From a checkpoint of a small transformer trained on Wikipedia.
Size: width 512, 4 heads of 128, vocabulary 8192, 29.1M parameters.
Architecture: RMSNorm before each block, rotary positions, no biases in attention or MLP, tied embeddings, capped logits.
Training: 311M tokens, 9498 steps.
MLP neurons of a small language model. Each row is named by its layer, matrix (down: output weights) and neuron, and shows model dimensions 0-169. Each number is 128 + 24 x the weight over its row's rms, rounded and kept within 0 to 255. Numbers have three digits each. A neuron's up and down rows have the sign that makes its largest values positive.
A block is one neuron, or neurons of one layer that tend to fire together. After each block is what it responds to, as a language model described it from the Wikipedia text at the highest values.

L4.down67:121079166083126126138122133142089109168142085127158145107150137107129110141126148172095153092105104132111127112123139124129144084110099110145144125107101121180114113116087180100073128108148163185133153122145148099126169103112166123096066145116112109129104151136138092123093149122151166142118128152180139097115156102137134133135129133146144136128134122142135102163127106151153147133149131165126149069175114100122112152095103134117149149121124141159142122128158123120120146149123175115140143113160131136123106087
L4.down121:131146095113112110158146131117098091091133146149127131124118120132155113106129139128143141127094137140137111134099116134153096135161115142113113157146121112111162195134126104138148118107112135127125121108115103120168128139147155120129080140112089136122170136122154110136116112126065142125133119079140117108120138174122122116147141132127121096132187128083100158132162143171142111109106138100108133126116126149139142159123092133120148136125119163153122134168157132146178125137121168133160091130131105126129151145
L4.down582:126112126123156126157097064115112157146159109129162116133105143137120105186149119101149126182131120117127103135128120099178131115120172073159105107130149114145103129124118151085112102140110115137145087115126073142116101149139147151118116117114119140126077123144134137144116119128142128097127115136113134150131132152107143090063133122128144126136187096162145123102181132115137157097110142155114126109164115095103104123112130169129120168105133180128088112127117149110164141136133173102140129142102144205103154122
L4.down683:157127120129132134095146131151094153119181147134095074140134128117137157143109144163145147132140104180148107119167085084131156130129135107144164125138148116119087143102105129107106133146132126096125145133094135101134126078134144125152136110173135104121132104138122129068098117147107162125127157151100141102108142115129150120078121202096119122132156142120138149097146111101095184103128160157185150101142122122140127079134126155157134133120121170143170105103130125114143070139078127139117101142111131161139109139
L4.down684:173158117189114150101150163111078117145157115159143112158117151133122101096141173141136151143129129141124174145139100101167090118101150130106105085188146166141136090143073148108169061101097144113115132088147103121101147088127102141191135147163123118138086144140112154145122117112099134136136133106140140164118123125160112161081113145138124138128144155153078114143107105108137147149123117115128167103144151137086138131135148138106135111114135101168108101108146117121124136140117149116148120118099093127142127113
L4.down1000:109091134123140157159088113134075127152118137104155115131133145082101118105122140107164147107107143112085107120113115122140137106114129148124120101080100111153140074134122142132159142132060131166116086143156111161074106110134104133103092103169129120138111126123098081197126139132143135091122125106101153149133090126131151155144118175155157144082142091135109137167158128171133098065129115138127083087121119119125099148122123147122168133122133155158117126130125139164170133100103157143110114149130124119113133113
L4.down1213:127082151144126145119123104132080150161156154131138129113115136122125166104131132119151128125139120163120095116085121151113072113118148112138159155124132182127107146097135148115157112111092147127066120069140174152121107114116146171136113123139111155144121136124113104140140149150146175127141153150101138113114100123123173144068140143128128119187131143099136130139144132120105133131117155152132154075107078116119099109152104145158183128155119170164109146120113135115119111172156162158114088100145123159077123133
L4.down1247:173109105128143195130156081131114121130148123155153146102149137101117092147129090098127142114126117144154115117156133117131122082193115093154142134097159098114118147111090146109076123149103148153122137148104149131114141137168138133160160158097123075128124119161116110111123134149153160135120133097113148139148150062106166113123141100115143096156136106155080098155149064172101120106149099106133148101142148122146133128104121114142143128113127166116139106122125164117164102159179134128131102135126100139169121080
Surname-ending subword pieces. Final word piece of a multi-token proper name, usually a surname opening a biography sentence before "was" or "(": Ulliot-t, Rign-ey, Griff-in, Amtra-k.

L4.down537:123130100190112081115087160130113079139146126122176099133110154140089092096137123115118141126102146127130132143153179102165140132108110117121094149123100101146134183110124110136107108136089146149114119152120139128171148122142139171142092142125154151139116103136116134105103115131169167122144175118114145162109110130128187109114113137132117128130144095106141092173144122143150130148114119153082124158125127108119112085188145115179131146106174114118099073127133120129119127140147116150095144109118101111165135137
L4.down657:117100111094130102122125144131127144133146116150144054119126127183139111123114151157145143155103151059104112120107127135153155109121126135151148131106113100131095111115153096142123127143120186212153109149138116094144131103129130070162096085139102126093069109134118187178126144128112125078121137145128078120154137123103128145083116147121152107126181116157124090112133112116089111103126135127116127148122118095199146144121111106148092109119117135124113075127119153127149135147143167132146147134115122140125130141
L4.down715:122148136138196105138103136120141084118133154124127081108100122144110104117112125166152142130122116155149099118175124136134134061164139114098109172084138151136131104155144107128128110163104128136122115121111131125140138135163150117128107152154117169132129151075120082102128116096140114142120147127128170115140157108115086147102089151105177121109098146083112103139160126154113130137076083149177083144100134115120150090124077145138098104160116136144127148122127131137132130092167112087129129126166130153143206137
L4.down741:125113112140130115129125136143106094123132154173134180110095125105113099114107139098187110076177134153140121121158129154136130104118142149139125099133124092151156092139133128119098119132138119133117126090084123120151143136155134138148096148144163142118129158169080141094104130133094139112140104125133130147138121109170096119123073132124130134135129172162132145115143067103113117140139112120114144131099135106133089126152161090144174136139169156156107157131107106154145141202181117129147161128099111103162128147
L4.down977:122184114100091121116112117137122130134154095101163123112104134174123111168133074160176117144165128120118114129122143108107105103119167117141118117143126159158130119121094116118144141124111112169121118167170136125042110081124136161175123111164119181164152102142119120116075173151136151118123138108095163177124171122116123153152127125157147161120146072124098098104091131131152107142152143105160124124137136150137090152143130121136080130155133148145171121142108123119157104109178119113160135144121117083121121140
L4.down1073:082163119132137127133111123101135135170166107159152149133100111123111115145109141091063191134125126096151135139135107146134091145151121120120091138119129108131115147157149095138122130131122111189119130097107167133137173148120148094102135085138148134134095145118128112129121118132107146140116131110134123087142150145122132113129117098114156144108163141137110158135155121163113150118124124086127149130101122109124152106109166170137131143126137107137108139130153131081140159137111070144103140113110101065165138124
L4.down1094:174094101130167114112141124112151120138135096137106114073137123152134133098126123144123116099101133133199086167120124110131130156134118104095083115116119128131100156159118105139156160155119088109110115115125136139158102119121118115108204130123140124113127159133103122143129129139109138123097154122147132133090147113115095117075135142125104114108149108102106092132189132128149165170168109125146156152152119093140122173143165115118105136124121085139100135102160133146154182146160110145124137117110113096165136136
L4.down1170:147133111121111123154161099102115129126189115145134169116146108123148083120101140066114146146127114160134091144103109119112117130116140143108119141161134123133121126138110105115105118133177141091125124109120113102168122156152101119140133100101118127103142096124101103102110158106127124117096114123140172124120158129107140155111130153169110144103079100172132143114086167079123103108147136150101133147089105111173129121146050155106164130160087144150124108132104133143115134114115176149134098105127100164161187131
Heading closing equals. The final = that closes a wiki section heading such as ==Plot== or ===Exit polls===, plus occasional closing parentheses after year ranges in lists.

L2.down568:142138114126171121119107143154110118168124128087145136144139130142086115094117127117104136127126141121118183125124130144096087129136122148085099120111081141147117119169148136105161112120121136092104133145124187138154121124067142062145177129136166147122122117117128150113136105156138147150110158165121105118137165098116186132161158159116155155116110145114115100128160161120164168119143113122117134066122131167116135110100111123103154125101147148125102082110117105149107157127101099092145159116134135137067136125
L2.down619:127110177108134112106127110091137135146132137141145143083137138141090099144108109063127157134177161132115114138091150102147128140103161128146134200165120115139154156124128151117140094108153116111129151162150148118155129174139126146112127090124136132125162093150101131120133157114117097124124108122155146154140118114101098106105121078163105128101142142103154157115142156150107135113132144131140105097099123112120063089108062137167124097100145128137124138126107156120165160145138150114156151128135105095150135159
L2.down1150:117084123145119142110103141121127083154162133120148148134099128124141132115164161106152153136183149112166133098133150154110111136138134102120081143102146113137118124133168119150118142098124136161127054085098135112147133124144134163099087127152100131109102125115107124140188120186154148111149136144127115105126160105169093139125120114146117167080161136145084153079135120140152177082076106154133086109146121135106132130148118108135140136138139144190090131128139131085119147117142123087109151122136107173133147107
L2.down1301:071122164129128167147150116150080160150116119172133139134133155144084121126129170130097125153103165150147147111139156103129075136133130142086129179129150122107095129152113113142122152134123137116119097126093132065087089107121102106122142134131114153104114141089132142085161104214110137164115140074147139121192139147119107070119165138149193144107109104123093122105104133118146144095169121098143152128132100103119155088101111110152168118114176142130130122140125125112163117105117122110125164123140125104163092143
Heading closing equals signs. The closing = signs that end a wiki-markup section heading after its title, as in "== Career ==", "==History==", "=== Plantlife ===".

L2.down228:094141121145109116134106104142117162139124116126165087158132166112117149118113132136161122163117147120163093109157097100109092082119135153169137151130061130121127102132147135137144144110138136110142138161128144098134122141144136158127177084079105129103124136123154107102108144109151138148142131118124128159120148138100101121150148133162151128111115150098135141102085116141127125154093163112134065105112087165119110116154180151157137128122106134117121124073103087138136097124157139124089134101142129141128160118
L2.down376:097140125091083143145153113151154121127137110115168159130160117113118105134137121098187131118133089139125166157118116114170134165091122124109115131113138122146132145118097087118132154176133105165152110140092093138137148135154154142160172127142162136152144137124106151153117106118136108147135138122094118152149197115114132146189131166144108148122149133146155082130112152128110191114099147119054085103106129121132101131133123167106131133123145151104109097156086195079177152180114139114132129130116160096125144163
L2.down820:083149068104139128157097134177151136178121151105091111137128168093134129098146106171141148153158113171126126105110139145099117136165115155152121181166133129174129121135121138124101111108074110138167104103153129155137146108174125118143115145124099161184108095155148131129179157147119099125144100083126126108189150130103083126100114116105131105095137108108130118093110192142052079122094131121135139081123117138128134155115119135147139121105141114126113140138138149136132102141119154123169176112129142146132131172
L2.down1005:140098121148134116111073094099104135119119133164129148131151110125133130122100096149145131147152114135139077110155081097131098138121148137115108132167075052152136124114139121120116138164137128108123113170147146121125138099156108150114137087123149149163129136135153146085184159120105138173079167113141111099108132142162126128111086109124105112154134130134126117126155153153122139121142158098100122126129123092104175117145095153133121132103123123080111103108125143119109116134131128149169136097123115117136091191
Word-final name fragments. Last subword piece finishing a split word, mostly personal names and surnames in lists or tables, e.g. Roosevel-t, Har-old, Olms-ted, Bra-nt.

L3.down50:138117133125118135141121130133115098152081133153146152113101168143093164185125081087160100117135146142156101118122110124179193124138109105109116131184109140109129109136094127096120150118133149169098113098139138147136131074122150165132133109173111161082116128139098114143128097128146116140076141108132116136110152100085143146098083112096108155090122124131128154160131110144112124141122133121100128100101146109131130154158086114099097113163121103170069121071142121103115137159155108164109142142126109125147127126
L3.down468:123174126082162082121103155122110121094138149122147109101055167127114130133104120153175127139106119120147145106114129108166159087143122132142167135138159144170156106182119082138143147122163146145089053123118148105150142137104102078165127104165135126164094105149128158089118161116158117143122144129111156095166164116109096093086131151157102138151109131094103118128144183103110114131131142172164152105133136086106108135109162124108125095126159137142143089107101138166157117113130109139137125151146155109126105163
Section-heading closing equals. The final "=" closing a wiki-style section heading, as in "== Career ==", "==Description==", "=== 2000s ===", just before the line break.